config.toml
n_head = 6
d_mlp = 768
norm_eps = 1e-06
positions = "rope"
tie_embeddings = true
init_std_o = 0.00485
init_std_down = 0.00485
beta2 = 0.99
weight_decay = 0.065
batch_tokens = 16384
doc_mask = true
dataset = "wikipedia_en"
MLP neurons of a small language model. Each row is named by its layer, matrix (gate and up: input weights; down: output weights) and neuron, and shows model dimensions 96-191. Each number is 128 + 32 x the weight over its row's rms, rounded and kept within 0 to 255. Numbers have three digits each. A neuron's up and down rows have the sign that makes its largest values positive.
After each neuron's rows, "fires after" lists the tokens most often just before its 100 highest values on Wikipedia text that the model never trained on.

L4.gate470:176134169123127140117135118117114128150143109032144087064083154159096095117108129108157165127132101173166139077143164114095137155143121093126137127126100150132141114119109101118142174115153085055187096130062165122151120134117122192163143097094172124162114147151093183186146171118130173138
L4.up470:174070212175156130122144135186119078143160129122153122118118118153124156136111141095124130092164164162115159182098120118094162150104155127134131162108117161123078066036140123135160120131114089105117138132112143173106069176100114133134118131184180103061150130127111129139180200107150127157
L4.down470:158154151144159082141123168105104055128156109127118148171145163148120173077118098154151114103129133122045123062067167162128081126110079135111139150151121068156123119149110144183125108125204105104122138107115143111100118150096174130136168195145115078161113131099149087203084070130161137121
fires after: " C", "ac", " c", " ", " T", "c"

L6.gate480:112171112091095138164125130067130191141141198152118116092103162113114107113163201067161127142181114069145112099140141137119172118119131122055120150159127104140107156210133190178201152104126169131111133095085118155103123073096105168070138120116124156097070174069088123146166116141138058126
L6.up480:120155143148073129140068117150166115124168117105135182124123090131133115148134125114133142137174151063191146116158095114146129100096192086066121128149151107147133111178142179181134147121140189107113112109088208103134167108096129184122127054192112148124128129054162088164208120099116063103
L6.down480:151158124147133097149063129161109122104107120179124151153155103120126104130156141132126145116158185103127123147099094103112090173129207120123171105090098121096160167102098169138135124070092142104089093143128124090104148112110114139000029117131149122142125085108157072193136132126115100132
fires after: "\n", "ro", " l", " announ", " He"

L3.gate122:116111128122126141096122117117126127142141175069076176142142138147166125101160128172139112120092162100186117126164125161140112132141033103102181161113142067185107146168099217111163134180150206164100086168138121149123100134133132120155124117118132144126159139116089146134080150092159152134
L3.up122:076091125138147117132142142106182083122125176090153161124148115177146109115137081138132142184175120131141107137106073168172171166122139133131139138089136138089149126152082127144119111142160184150146123106100150095098091168125144080118116191127140098148115136115102135126160169105102150178
L3.down122:124073111144113145110141087117097106154111200105114151090122121110109102092117113128168115151118113076152091168137104107091137112158109114091105151154157115100155112177142146160095165114075109109137127082145122143138090127119110080079137139183168079179129093105117098063170110064139200065
fires after: " M", " Comm", " C", " m", "em", " B"

L3.gate247:094166152143146141119097129092154083163069156141105154153098090137137113198149094115146141111124148220167086126157117184170155144168141165106124119104173100125065104075128170134128142149128154188107139117198140194086129072091122118133145172187096120174133151138143104211128127218131140135
L3.up247:167109130094095130087127159134186048136050149101077127140145105113105168154112153126139129119134106137142113101100131109152162133128166143156119207080156120078058149151158149144165158151163120133182168083092016140130179130132143090118144132120115163099136133128124096127164166082085124136
L3.down247:158126156084134108182153202148164152175114152061099105106105081082100179124170110130133131137162115104121134139129123136084075135037093127113125122095109110130165159171123090200105152081069124184108107138113099149073145124135173085129125121127117101094150123083127161151100170106152198181
fires after: " m", " M", "er", " R", "il"

L3.gate150:104125105145147113202129107130170103141086066069165192146101111161112119119124155136173097119088124118146107117125110134082153129133128128047142115148141151112183172118157169151124133084121124092155135099163077136159124114222131082155153098118186134107136108134131156121098150140138139126
L3.up150:109105096145163080129130112114126108125136094140191118068121100145157126165117139102112160125089087158101144102138102078137144168098167148145140174156175100111144120114143143125119168090081131117127126149097123141137209117080131145116150119113102124133078132084099090205101085137151137127
L3.down150:166130124136142120128147121189065065139098182154148108174135184149091106078126159148139090148153129118090132128149133047144123166139124076064191141150110168144148135129131171111136123139124184153152119150168138153147111171158089121143064116133135186102146164114141174115053145110170152095
fires after: " co", " one", " v", " "

L4.gate453:153157153133094144135127122144178088100149135090068150091114108100120127193107122147154098080114075088144163097131142062115148110194144171126086193130153094121086098047130071128138139137081130146190146157136125119158140118091143133155148179144095133194100123079135137064122159156154186132
L4.up453:140119126161131135143132125112087166092146147086091157083109129160128141141145092054131120140190105155145127167152033139089147165137120127142098129126158093144114111090087111115120135110100105128208096176175142070113117169106143161162195200174147133156077129148134152128074163165132194155
L4.down453:069151128084117084129095103108097074198145118127136120154054125067134100124139069141092065149117117125103111131105146105158121089123094128145110154155106149107115176178113103159058119157084127185122186116157137074086106126110142119044092100157114123072181033114129093183140119159078119117
fires after: " T", "v", " At", " t", " C", "C"

L3.gate562:093097132180118079132110121147061126124182159079112114147104165174132149112135109085200116129127099138115103129158116096203136190121116068051174152173172149125130096145136119151159158085119130108099128090075106144125129178151154141118194111176145177071149157154152123139093122157089149133
L3.up562:133089110118189083146126129069084140126172097126150160162132100143199115067123114119186127150090139134103115102114101082087159167147197120093129126113109172138109099129136128121141104139126197148160106156056172134125109115115105141138119099112093082128171162135128132110077128074199070135
L3.down562:144107124137190130170150077111183102185097160116080153107171114101157097094124079136190113094125162144158169144145181121140162136153143120135070118092101130130123153130127159119145103155127138107124184152122101135152124100185109078081135163157112116147143161139119035064113152148206072132
fires after: " one", " co", " re", " s", " St", " epis"

L3.gate766:129073082104130102090161136130134101131122109198135094109135143116119109145121075157166122133166136125163131159136110171140199197094077083131124133160129109097133169159130165124129131144144108153194162150169119131125111183066069141189174168094142118046132165164065142126178135154086136129
L3.up766:182115122091109166117079122119101058085088149091136141194173190151121164068135086122108134144139132135129135126102164149137115152135066155161148122074105126091120191169143140142075206053104139137099155168110144045195133120135174109096079116126108130157113134143133116089096172140147097089
L3.down766:151149157155102080146115141195147154076107106150185106159123096111140113148214147138149142187042115142140160169162212143157122096096121115140189174123163153181111094119201075173138136127097140178161097120113155125077185112133149150128064143156130102131121055163121140143105086147156135206
fires after: " Ch", " H", " W", " Gu", " Sp"

L3.gate147:075158106143069166096141096087117078112090150139110108107141156108121145127085137125132092168124124083141119120108162171113174126094088137010072138094154139173117096175140105166164155127111099111148168163122106133085091158124095157130162116113089127144142132064110132133136073123119164144
L3.up147:124086117136061136084112080111085141133142168154120121090138183087110097097106129111171115096095103128203118140178106099133116143123099096098136125116107053163113112097136130115152210066133135034130174138145106118050144154095158085118084149092120129123169138101116137062120144140094088189
L3.down147:112128131165098181081094146067116052115151143170200115152156083174057144120132156179058075172142110152072148147172146121101116145077133137126143099075133117134131151132116066142148111193210092188105078081177076145116128116150115127098099103143086086156162088117115101100075079147103113080
fires after: " An", " Ed", " J", " Mich", " I"

L3.gate194:078076104141103137113148108153156150150142176126158116134101113107138130136177174146143121068177093165161110099144115089076006059095167133171146158180109127118103113195121102142093108118085150062111147131112130087157139121098106143150090130199139136074061162150092150107141135135132101181
L3.up194:183182105149138166129101175153180118124099137171148111160148131146118141093109158142080158185147192100099190106132113147136109086210153144163114158092102171118142172137169120064110083148163105131178121134178133112155104147096075073168139110121107085117140121102099144152125176146139106107
L3.down194:121107146139148091118136128135080109117159111136186131169122106135125144092130158114128071129200073195159150122109127115139179098083131130116147080127151119130126145096159138149064137112137120095097092158149148136141170135189098090115108132146158166102179116156166119124177145159111145122
fires after: " g", " b", ".", " mov", " O", "s."

L6.gate562:093094131064089144135084139092078127156117101110152084053160101117148116141151114076119144084129151174180138156116120085075166081167096102102139221137118148125090115090117141166063202101086068160164179148161113131177144118106132208123157114113136092149174144158163138122174086084165115114
L6.up562:151164132120120162180110114135115127132073117168150187165104128109138179142099146114095131125000191137102076126123127094161089152141162184081164125097171203102081157091141078100094107092099118172105085154137142172105124135104117104132151047097202112152106163141164088147132085153156100166
L6.down562:097095135148178121106086137140084128128150161152126164153103128083037122131182105127151117102134156148114121151100183137076058120151120092139166141164160109180104076087139135139100181156069176148144097070179113117176108135078149144073138132137115131153105133118092152043192135137161114120
fires after: " ", " N", " ("

L3.gate280:059099141159098067151093150106129129112107124130141153163102132073102105111137149118056184131196154149110095174090119159122083153132116167084190156108136141089112140136121168166123111142133156151133078117211117119125071144088115108142151079113097104156140183134119143143171142123135195083
L3.up280:123074162086139154150153064097142136112088153156150154165079119110144096094147138140108115099134188213126069132154118141094119145122102118104183121154107138150141079208128133144117165147106175132078047087150082133119127147125139115118101092176080199139129139185130133138135181115152122133
L3.down280:148120102096166168116118108148133109144145106123104133150144165158099135121132134175118109064088105115122154094142174149108126159137131154140069115150127143088135152081104066078155101131149141172152106113155094150164148149190150139008155121191142158105101033112058123159120099141059151140
fires after: " J", ")", " m", " j", " ", " a"

L3.gate488:159089124093070090172176128143130132107134138085117168131124124168109102090143139118191118081122061178178126216076075156073110065179108152143151154163133102158138128162115198092119170185111154087132170115125150178113075127111123157140091167164141109121153183172123115129151165113123148113
L3.up488:164141130101138135163135144138121136085135100115149162105114177082114048146194084146111134137146144137150132127087148166102119134141169199124130135153092149155128128183128107093110112156079074113096129149069152144123127126187098115118125124178100128139068199105126121130146185124126130103
L3.down488:148148112121122082152163161138123137037175093069136088096136039134107111083142107115102131130180178141153136129084074110139131122138129178085144166133154139119160098135128168139126137173161142115110082164076159124154102221116141120024137079149117119128184207137129140088121147164131132142
fires after: " d", "ier", "ate", "as", "est", "ec"

L3.gate343:090121141077126111163159154138091104118094067176124119130136133156136146118175148087195151070063140159132137105172095157158151172122131136070128148123130165144106140089160128191178080100160123146168153061120134150141157142092136094124161116110084166121171128111090170145095117176105074119
L3.up343:147130135125153072149126119089209134143088173121110159123086072113123148095126126139126186126134166154119140131120093125164182112103123155104125141116097104138092193117116152138146137105106060129087148121125138138140126121126144097165140079098118085164121149200135131102100127018110150113
L3.down343:139124108096161146181143097159127134118194132123096123124092089136049186150114153113145097145212140164159135079142088120147155190158140104179137147135128156163121188161146124110110142115171083206173124173074049166139099116121164150155161120113115112074106128120137145154187179108114069142
fires after: " gu", " h", " f", " ele", " e", " s"

L3.gate267:115143118080094116086135144105080137136110167080122182149101112105156103111124089151148129119109086088141124108133114114154102163111134133160118111133146062107123148114204195073105143116127150122089040145184095147093108133118110115164110154104111157074119127150117111141126176122114070071
L3.up267:123093130074064097111105112099173072141111163142077122092093149149137107107126114129124127108111086106065092087095122095072109114163132057157111118163180081094127082173093145146077136079119150095114140116117114100101117167074137144131105110084104098112068105176124116122075118114082181060
L3.down267:193095086116077169082097118110165082121175136092140141102175098130170106133060174090114121114100099165096143130145182142049100145140106128068161127107124103120156159124105114117089100152185127126121195168149149121181129098129073190120065154123148122112148115128131159116166158146072164098
fires after: " H", " h", " w", "ro", " d", " B"

L4.gate148:078145120120125083144156085099147096118147079133155078130093111137077119174091129119112116148119102098158091154170130125122126098112146143090151109129131086224122097161129121176115079175092127137136083184178100189138120100121124199111188146103123111103213154148131155121039120159158149136
L4.up148:162145162153106175105122178126129145121135146125154156146137089107113186123099130135142076170073110139137085139191187141132178192115078145058144111180117111112137153157139177081127143165132137107121145089125096096106143050111124155143123089120173117176111128108119155135081110118109132182
L4.down148:101151138113130147191123136123092133072129083132162129131152187128128125129144147135148149132186159169155101076130089169135092184088186135203124125132155175133100147123165182114121134094129112092133116120136106105101129151182178135039164157134177147074198054110123143091165175147150115132
fires after: " M", " m", "iam", "ar"

L3.gate491:147178139145132165142118146114135100153143089100115100160116161119156168104161167104180080123112177085119133074212150128135106118150134088111125126169179143137110156099151134136126110151214061120080091136109115115162081157121115130115075100080052186174151121085119111094140065138130110093
L3.up491:129164086190108118133149151119162140139114084144118118087136143167138139089171154120167087188139107170173094100164122152114137056105136118141142134060099116150117068117139161127119134119137136169172125141149114139082125035096131093131091185148183051156125123175140111110148086142110121165
L3.down491:080178141085121082128058133121136167172124055139061178073120131111167114133190106160156106109113189092125135185122113126108142133084181089085171122219103151136081187159115142140131119096136163107144142115129152116111109157083146150098146120167084175146098134102142071147172134075181101096
fires after: " f", " announ", " F", "ro", "ie", " r"

L4.gate660:104135123178146136090118112170151103167130104187136106116111140117107191147101138093146121070080075118128123171051078167079115137141168166113114177139079162130089095089106112099115191112102095128124111182146096177110089053101119096158164133083116110063120175161127105122130156117152118074
L4.up660:142176139132157123103117107081073170125196141129103111161118106170096154082130152167138182108078101179130110094115207106148126085130088131079127130151116140143139167164129092239085135136104149110075155100084134107126128149107128087139145075089115175119128125112161130156059134162143132066
L4.down660:072182143156143172085156122137097127086158153117162139134118162150121090121148203101089110184104164140110147116082115133120101105145094151114159190073132092116126078097152072080134157125098184120186075168159150153143178105158117091097119130112102143174120097125184143127135183122140142155
fires after: " A", "A", " J", "J", " a"

L6.gate712:137067123150139175154082018114187091164170084105082100083084088145108147126114138142146160164123117176194168171097164102126138150126173201145125108170131133174147091109123155090079098086086116112106192157135134151121092123103083149182179141151134140124131157144097163102110077082083127108
L6.up712:113145157104151099084226136122129140148125137054122123131114143151111152089120177143090130098148184139191080135128147133133171121026106156128188139167108164074089137102097106092059133186090172112193137072149084130151071127138134135123115088110095164137110144148138156144103130135133122133
L6.down712:147128086131154116122146095134165192111095148151110110176180194137129185082151110119084110162140184159120130144200100143139157111142164120122094153147163119127149185136138134092135135101165113122174119183093125094158182145118153088123164132048107125137166129117135091178125115145093128210
fires after: " J", "\n", " or", "B", " Mich"

L3.gate459:069123142147104194112131111104172089111179092140109135127122086136146093092160117179167162124162122141086073125126116157151142083092149098114090121148101155126101103157156183081113111119133100149099130108108137150106129139159086129146130122185107134122160174145135138133116039122124101119
L3.up459:121126130144142144105128109162165123129166122132130155036145110163124163139136144171091110127186100097163103081155152144160188145094158128162178146100127090118129164105178142104088062130128131091132126115129088159150175060084091135115076134103119092115179141177121137132094139126078166120
L3.down459:175134166150071112138101181131089178146175142088126152173123150143127111122120156182109094112166150108140119146098119150117127094056180142104125171113191116158131174122158129198112149116202134206177121125082140098117142119158080173185119137090129129132145179142153134118138111076137178114
fires after: " V", " N", " 201", " Br", " Ste"

L3.gate658:139080099116123116163068039160161124118099162109103087122101174079105103127152086092123156070130206087123074157146110076180103121119114134111151140119173140155088153100150157162099051125183133136173170161149097225152162121124085148153112109139124078115130129184116087125176090161174169131
L3.up658:171127149162136129083189096116161068155071143126070128139099151093117054080105159122162130138148168108135096150148173153170093052115113134155066106107096175080135145111106140175142131148143102090158129089164101104148165124139138101112106198189075159141058116137097164145100105150119135087
L3.down658:189113090103136186119053130155166081096062095126122080125151126160188084124128113130093143156098198052109163147120087110147118143110036157114116073188182155105084180110103170159165152122171121168170083099145095131130160153131108222122150113121098140097134135090127129144159077102189149147
fires after: " b", " V", " B", "B", "b", " v"

L3.gate405:116079039129143105081141144073114086125074122129170127137149170183161129095159154110139101148113173103131069129153200062133112066079090095154162167113167139177140137112111109203172166101121172133055132146139110109055121097110135185122120090067083104120174141185143134111156138129121119110
L3.up405:163167107168123124150119130118122160137041134176135100144113125139160137041144065102085148155158084141061096112165137107123070121125142062116085084123115127149106091139138106181100118119091140079155117102125104157114087106115122112137125094104144181121134122124110204121088183105185075092
L3.down405:135127171129117098154138121125094111111164153111164199109185112107193105115091135106126128127205129095148116147100107141114114092107086140175067084133156149077117168172085153130132109164115056120150138179182120107153087143145153165116137131179114058163129079206107109190136124136101053091
fires after: " w", " st", " W", " l", " s", " h"

L4.gate69:144108132121143079136138166141188150097107143115125135108096135103108104184120118079154173121098139064117126143121161130124082107106132164192100142115161081107118187120131073174101204167193128057082157150171159122150147066098161114118106181138158062074078147114138138108164145109165162102
L4.up69:125107151150137150128082173092122081133067130168109090111095138158135087159077123115113130118109146142140098095091084121098103078126076100170157092117183114154127138140122091108157211126145100149084181115149167105089128118149112116141184111125097139101116160146138077113107131068140138070
L4.down69:160161107106133122029080143085159141107156125126078116136142233126132146146136153184083051082100141101129053183146091093165166112104188126154167153101137079152108120151121138138110117172174159090241158150057145127103164144148119161105112137157160113092114120167142149113077118127123180116
fires after: "\n", "6", "2", "8", "3"

L3.gate74:092116120097127194090157092115122176145112168137196128148124125077102097151111116117138068117144226126139217116143165112101096104140131111212107141180053147139144182125140146148115070128121174140169152112161106081173149076205150148140157153097133119060075153126097158132104156194099150166
L3.up74:156128135099084144095171150116207182145143159148132122165141187091144157088129099083068096145156156078163176078113138178119080155139073119152132171087109124120147161124121120184133110129112116144116143129089085144179132094119132138127153089120160131147126117146136171129137160122095118121
L3.down74:114147144154155175113055197134129117119083137109102133162143060159116121109104091154137127107141082103149184057136139128147134171095091116149137161120118169136107131076113174156139075162154115124130139119175143049099109116122106047106064100166134122145129096094143112130137123117144116089
fires after: " c", " g", " f", " p", " b", " B"

L3.gate47:122111114131088094177130123076164213144176170128131137072130089141101147134135098123196194131142136126116104121131100159118093107148100059083163178094186068103084130136160091146151163117087097121093137166117119164165132143158138183164194203175078143125147155124100143093101143127151128144
L3.up47:133127143058084146156151183096110165098154175093177162087140143089132130096172106113135126081136124096195120231136099175165095182096056135123109113062144116157101050141160132087147130107112152128153119165133124133143137110113104104163158150104158137147161165161143119114153111098147108132
L3.down47:161116124094102107109158116134155088105078160095105147075163176130153168148173088082122104132162104117102140088157135146164127104111100118120158115121125118123175137108153149119141137083097122114104078160117171111160157103150147068128195103143130108133134098111111119127064070123100109160
fires after: " t", " T", " c", " C", " H"

L3.gate403:151095109076128158098154074186215147136124183183162141119108161149114111155095113127135081114157098123189067140153122205117148150121089146110136119102130149099091129123138201132114110136155162109108145124189113182103054116100095188175129187092102120144169155106105166103101144139141115170
L3.up403:167126107093082189114181098181146137133102131180175147099158180168122130170104156054100090115124075158149163150133119143128187152152083165142153106147119055122129077119101117144164103133143152167139161135158119156138099161106120113130145154156101122150150129087110125065087172153136090156
L3.down403:150142105104158060139112133136123051129100136109163107158138115130145079105084109108095085108137159146107143128131149116113145105080090103168166146156084088074166119120113114124141131158153116113144077126101098093160147141149126090000097128137118126162135029138117081147093098211109142133
fires after: "\n", "ed", " Te", "|---|---|---|---", "eb", "cted"

L3.gate471:134150065125139081153114143152185115113149128112112085108128126141124140121172108114091166185130162248125162029118121110081139170079144147202101163119178201100153146118108130171167109144116099113140139108128117110154130194124150103129194141115137157115145119145057143124165171115123185131
L3.up471:162100103172101172090101149159060177177181135125140151092127171090134157156085151125070139132148138137123151141135112115129138114084135108094080106101160130135176154184111141139123092101130131106137176181117068103092109128095083084102126080076150110107139121111146112190144101174128103063
L3.down471:091139079082105168144149129174169110148035125115074106130128108171113108141132113068116208182154118122069077101121058085097176140145130115206131161121122150075146124165101110110110152142138134151147155135114129133147206132108178115164191138113170146099115148164114140105148126117148132138
fires after: " ar", " Ar", "duc", " pro", " sy"

L6.gate233:156123112146129151136159065130097072103125165125116134097131113128093196119133098088102133117115084108094133081108119098067191181182149189122166117184101121072103184138119120169091145188074140149138130159108122113123152120084158121128172162140101144140080161166109142141136059151117090127
L6.up233:205111120134098141150136100115103154101117105131137162135139116105137130174148066086139146121071158142105117089184123129096093089140131168116192133109107110137110156077114128145174078106213116127144116155177131153134119139143144102119103154120153157171196162169155139141140178105180095132
L6.down233:146135110156134141137134095066154060145102165088113077072136135148144190119132128202130133186149126117092177106103036110111168089121135131133151097105133131091115144160079103167137125161111156153126134136098147145140153179139119070029090121138094106126123113130097163125139132174114173079
fires after: "\n", "==", " as"

L3.gate152:142098116129119184133128085164084165191150180158064134143115119137110162132181107189173109145114148074127068163146120125164117128133141131092167146099100150128055145181185132100153113104117110103081138180096163146133049126137076196117082141094117118071153113114127162133121137061108139075
L3.up152:154092104053141146148111132058078137169051154107139131146149139077098150100135085182140070139120113104116144094101133074166118069144114093138168128066139118171132149163182184112168095058107094169127134132101101134163113160164110122100117132081157124129159111186127172141073179099174140130
L3.down152:038125118126164151112161122158078142059125114123085164183131139078169153186138151132111098105138109139122136097119114092110136107152169117179151086139143168114073168170150153131105120110139178156154091142101143159110123134161172153000135140075125154125179076122172131065172136123148137152
fires after: " Ch", " L", " Wh", " H", " 198", " Y"

L6.gate173:127186140124055105156149128115146154163109139083117128139121146117146173146203138092179176156113073158142113137071154123123124136174139100149179221162140045179162127133139130158121107124125130089098167082139148098123152123100097167137108111118101120080085146129137141170130120140103138170
L6.up173:159170149108119123156123104030104158099141122133123106075079078123118131130129113095117137189177147087177083079109157135174103093065116126146150123143180104115084044187121141125089125143117091137156143096158124097073073128124109102141135096137086192113085124159134121136099132114083147103
L6.down173:111106113188152068124190136111140107134082149129128161091119120058103161135082169106176145100184137124143109118097107103126150115123079164046121097195171132082110143143106080175120161128086101108082114110156163081133128151066166090074130166162127129172067123146077110150137106104102104150
fires after: " b", "oin", " c", " t", " w"

L3.gate420:146134160105135084158183112103165160093145116157162101152148175138118119102162169187116191084060098198144097135118137108140093093122160154134081178134111113128130157176121096149083134127050069140136062105140132089081143146114129143113120072116108116136091160099139181180122113130119181089
L3.up420:097108182131160164090144109091128187073084096153162169115102079159104161135182181104126110135145154131125147171073103129156102148162188188069133139162080076120121135115128151103049142108090057154173131075136123148151131130091111104091149085163122134086052146096163104179125091159138176128
L3.down420:127167128116163159144185131085072117074142106127142097118125078146190133123158147136125141126190155153121096095114123114109100196207102102174119164093116121143118113120119101111182120157102126133135122123093184149181147104146121110000109111167146129119173111104105159182105150150106179099
fires after: " J", " D", "y", ")", " S", "z"

L3.gate682:213136100155136122113084123096137193124148062096098080129101120077102116082152110111165101116098113125152139071153104109175173131114148123120114158124198132103110163124136100086151164167132068167144054170116121157175108130063176100171078090086135136163130152123082126139120181122165139138
L3.up682:144138152101098151139099131139173136109131135151200126133108070125156117170145165091096143133180142145138065171126121134105142137140100064099095195169134127113140117119142132139115104141057174098097170087053117130160209158151097065151140127201171091165146134148124120137147153159162122056
L3.down682:107125024127151104127130118132132128077154086156132120109111176135072091163131151120137140112084158124123059148178146089097126098065136110079142040151118120110142176138100194143162139127112134117158118093126113161092171155154112105088135099098127101162106113152155146158176082136185159124
fires after: "R", " R", " start", " record"

L3.gate361:141070113163153132151090197101165159096137079106166058086104131076141065168111136145139183173110132112125106177175112147121115121112070057177077149114149142107104115170077138167095110164105069082145145141164139217150102164123120109183090127125143172103124142102083154153106123105109109101
L3.up361:193168120117062086178049119119158095057173107093121155131129116145094103123168154161109113112099177146084117147152077090139119151144116184108153143124164141120114142077110104088087128121143150183148110091149159141143102129151080090105140041103157092168181105188132151115197119087137123125
L3.down361:148096092089108148110132063182108084155079134138109103136157095101130040169100146065127121116119152116169145146163114158146121149089119180105110059123119125127200178118170083157115167145155128102095090163107146141091087053154149106050102118174162109123123109162125105095101124121172124169
fires after: " t", " T", "T", " (", " P", " A"

L4.gate355:096090125097142139124149076144139102129100060084100132131100095138103105088140196166131140142156164153135118152177101155135128133093180107108117119134150188113153140154108107067114127163189159106159109157087123165122159171049154164137114120119167108072173166214112127112132093136108122152
L4.up355:101097113112092154121127142089133080104170103125152179104101132151175138101130124154075141109104123082137110092099212141153145157140127170135148093103185140113136195126181107168095109171112093142174171118084127100133115162166133171166148086141095112135157122112157120140109125151125158160
L4.down355:154108111191208129164137113109078149109198148137106148158064130057220124122162059125094126110139109118040138128141140087134100147126110119164162146083144120081128138111098154137146146106135167143090117138163144115102146059137149125080177151069113177073125056129115027098178149160176102129
fires after: " Br", " Christ", " R", " Mar", " L", " Ste"

L4.gate203:109081173144122141109155135156135131132087134095089136134075105110172096147085159131130048111164099124097071191113060118094180193095119106089077129107121117068111101153103130073166140112111197154115119129172149147138082128092135090149168136111139119190123168133079150123115183101115116160
L4.up203:131103128159088083148119097206074041111134135123114170146111106126130129105188165125118148123190138155092087158102112140154147076055149174088104073118110106165120105146108147123147171079085198195140105178102183131183138085137165129127132086148140115123103143178111102119092142176078122106
L4.down203:111163096138072119162121074161137109160151061143093129149107189109107127147113101139128108085184182154138148042112131102164108098097118187126144072144190122161185087149121135153135127139159083077135133167131066155106164077087097125067093165179134069116129135095153097141121098142130121097
fires after: " M", " V", "ol", " v", " such", " s"

L6.gate97:109109121149107091136130082106155149100100139132083154132102133131126067117167101108151170059050101113101135143093154132099148180117190145092168151154122053096081091134095174207126165148111047090136120168141134168114113155121148113130109104112095111147147156163081130100132128195113118094
L6.up97:185102109135210129163126134120137120120163150097132141092123157093050146117130127111092160120125135140160075164100069130119168156110122161115152113082115143073134150151125113029149120166104104115126126106110075131158115079099165142147203110207144172121062140103155102120067123091157074153
L6.down97:149144139129120087149141092107139158178116099123150137138082133130170115160160060153120125095166165130080120146169077062130068118111167099113073182163112131157080117099151134095153072123171068113178181128135120135165158190155118145125126097110140076175096094113136128132087115158169182103
fires after: "\n", "ar"

L4.gate77:094111161124121137035135163154100101146113116150126124144080140143110169093119153147177092113140057101119093149194103190208100145163112080098154129119072124098129156154093149123082137176100168139141146166190042129084136106118108067162157181098157091149170179152139122143148139131179101095
L4.up77:169135142114162159096102067118130100133119164171095076141106128147138148098077127112146141085114067114089184124124167193140102126179075126139155124162127128176108103086113172165116141100172117123119140094107096111113162130149105136117111152101113171109112113074114159121161118131147123105
L4.down77:159116125075134079099095150178074111143157143078097076183133093146180053124173148112114110139066147126097170181158126122173145108125074084104122086137122089131088064137109188133124162125115147121084141151145111189075144149139087132084126118115167149131124160076166119144190073153100075110
fires after: " Har", " w", " Bl", "us", "av"

L3.gate191:074163133164103152141119169123185143134155084125135170111099121119125122125102158113108078145123136120117117127110134094093176106115120095144081157118211121082135135139094067073154167156115073141129114214139107111160149189111091158170173127135119159109104174116068112127150139141110133096
L3.up191:116137149149111204123147181115063157120168147161069123126109126140145134145188136189106121061143129155065133148118092157086149085144084124101162098098166090109135122163110138131154126080161163097143083140179080128129149087154158134125136078191103122152117101118126096153075085143123131120
L3.down191:153140114160119162157150128134196137146100163141149105151099138123166161125185138074152109170084126160141151160148121087174155103115103113118103101094131153086117141180139123113128091128140195060093084189137078090183109107115128115146152130107164134135117091111144087197121113104131113091
fires after: " O", " a", " A", " E", " I", " ar"

L3.gate82:131089094074084105143087093150188099167157119160106107098152148128098130199147130122103151109073135153142107103127090073148131089144162102123094136146159156127139149086135162108151122165148156081137161076162142095148063122127140189131098155122086119089110130119121135075088110150092192127
L3.up82:165089109130179126114138147126136131109083131161101126105085131179107103163191133160136137078157090109091096161084087137123168110129089114151074139112117156072100145100139177111111215110128133142131143132119136104225128131099132149149127107150119120102058138201119152109105153161128113076
L3.down82:113083075093128129125126151144116135167106153114086163095127192083146115081134144119118072108138168147132124071173156097073161098097147141111118075127100065146087101095146152127157116111142089126094145113142130155179136114146095140081188160182110062096175160107158115116120119162135118138
fires after: " V", " v", " em", "un", " ab", " arr"

L3.gate23:109100123154192163097112148128144157161108117066129146109172157110093100120138128124146150141132125103117071104142136131118218081156140125107109165093173137107142170107110133098091144188127129211116193146133130139133136103199102106148102154149096084103129156158045106120153176087156187105
L3.up23:108148119197096133174126115120110106135128047111112126088141149105134096131132129100100076189107179173104163090134094132174162170090134121173109133122138129174115142136135095109148138134144096187113102168088135108158103131128135149092113112184118164172101104119133114133153140160132147162
L3.down23:140155114129179110116138198170070143118158193104110158136185147112125111160144144142120170077093080166142137107053139090117117094112115148128126105108131195161087125165116148126107152137141155178076135189142113192049160115188073085111132094111164083124152173147097115118180134109162118107
fires after: "ir", " R", "ail", "r", "R", "all"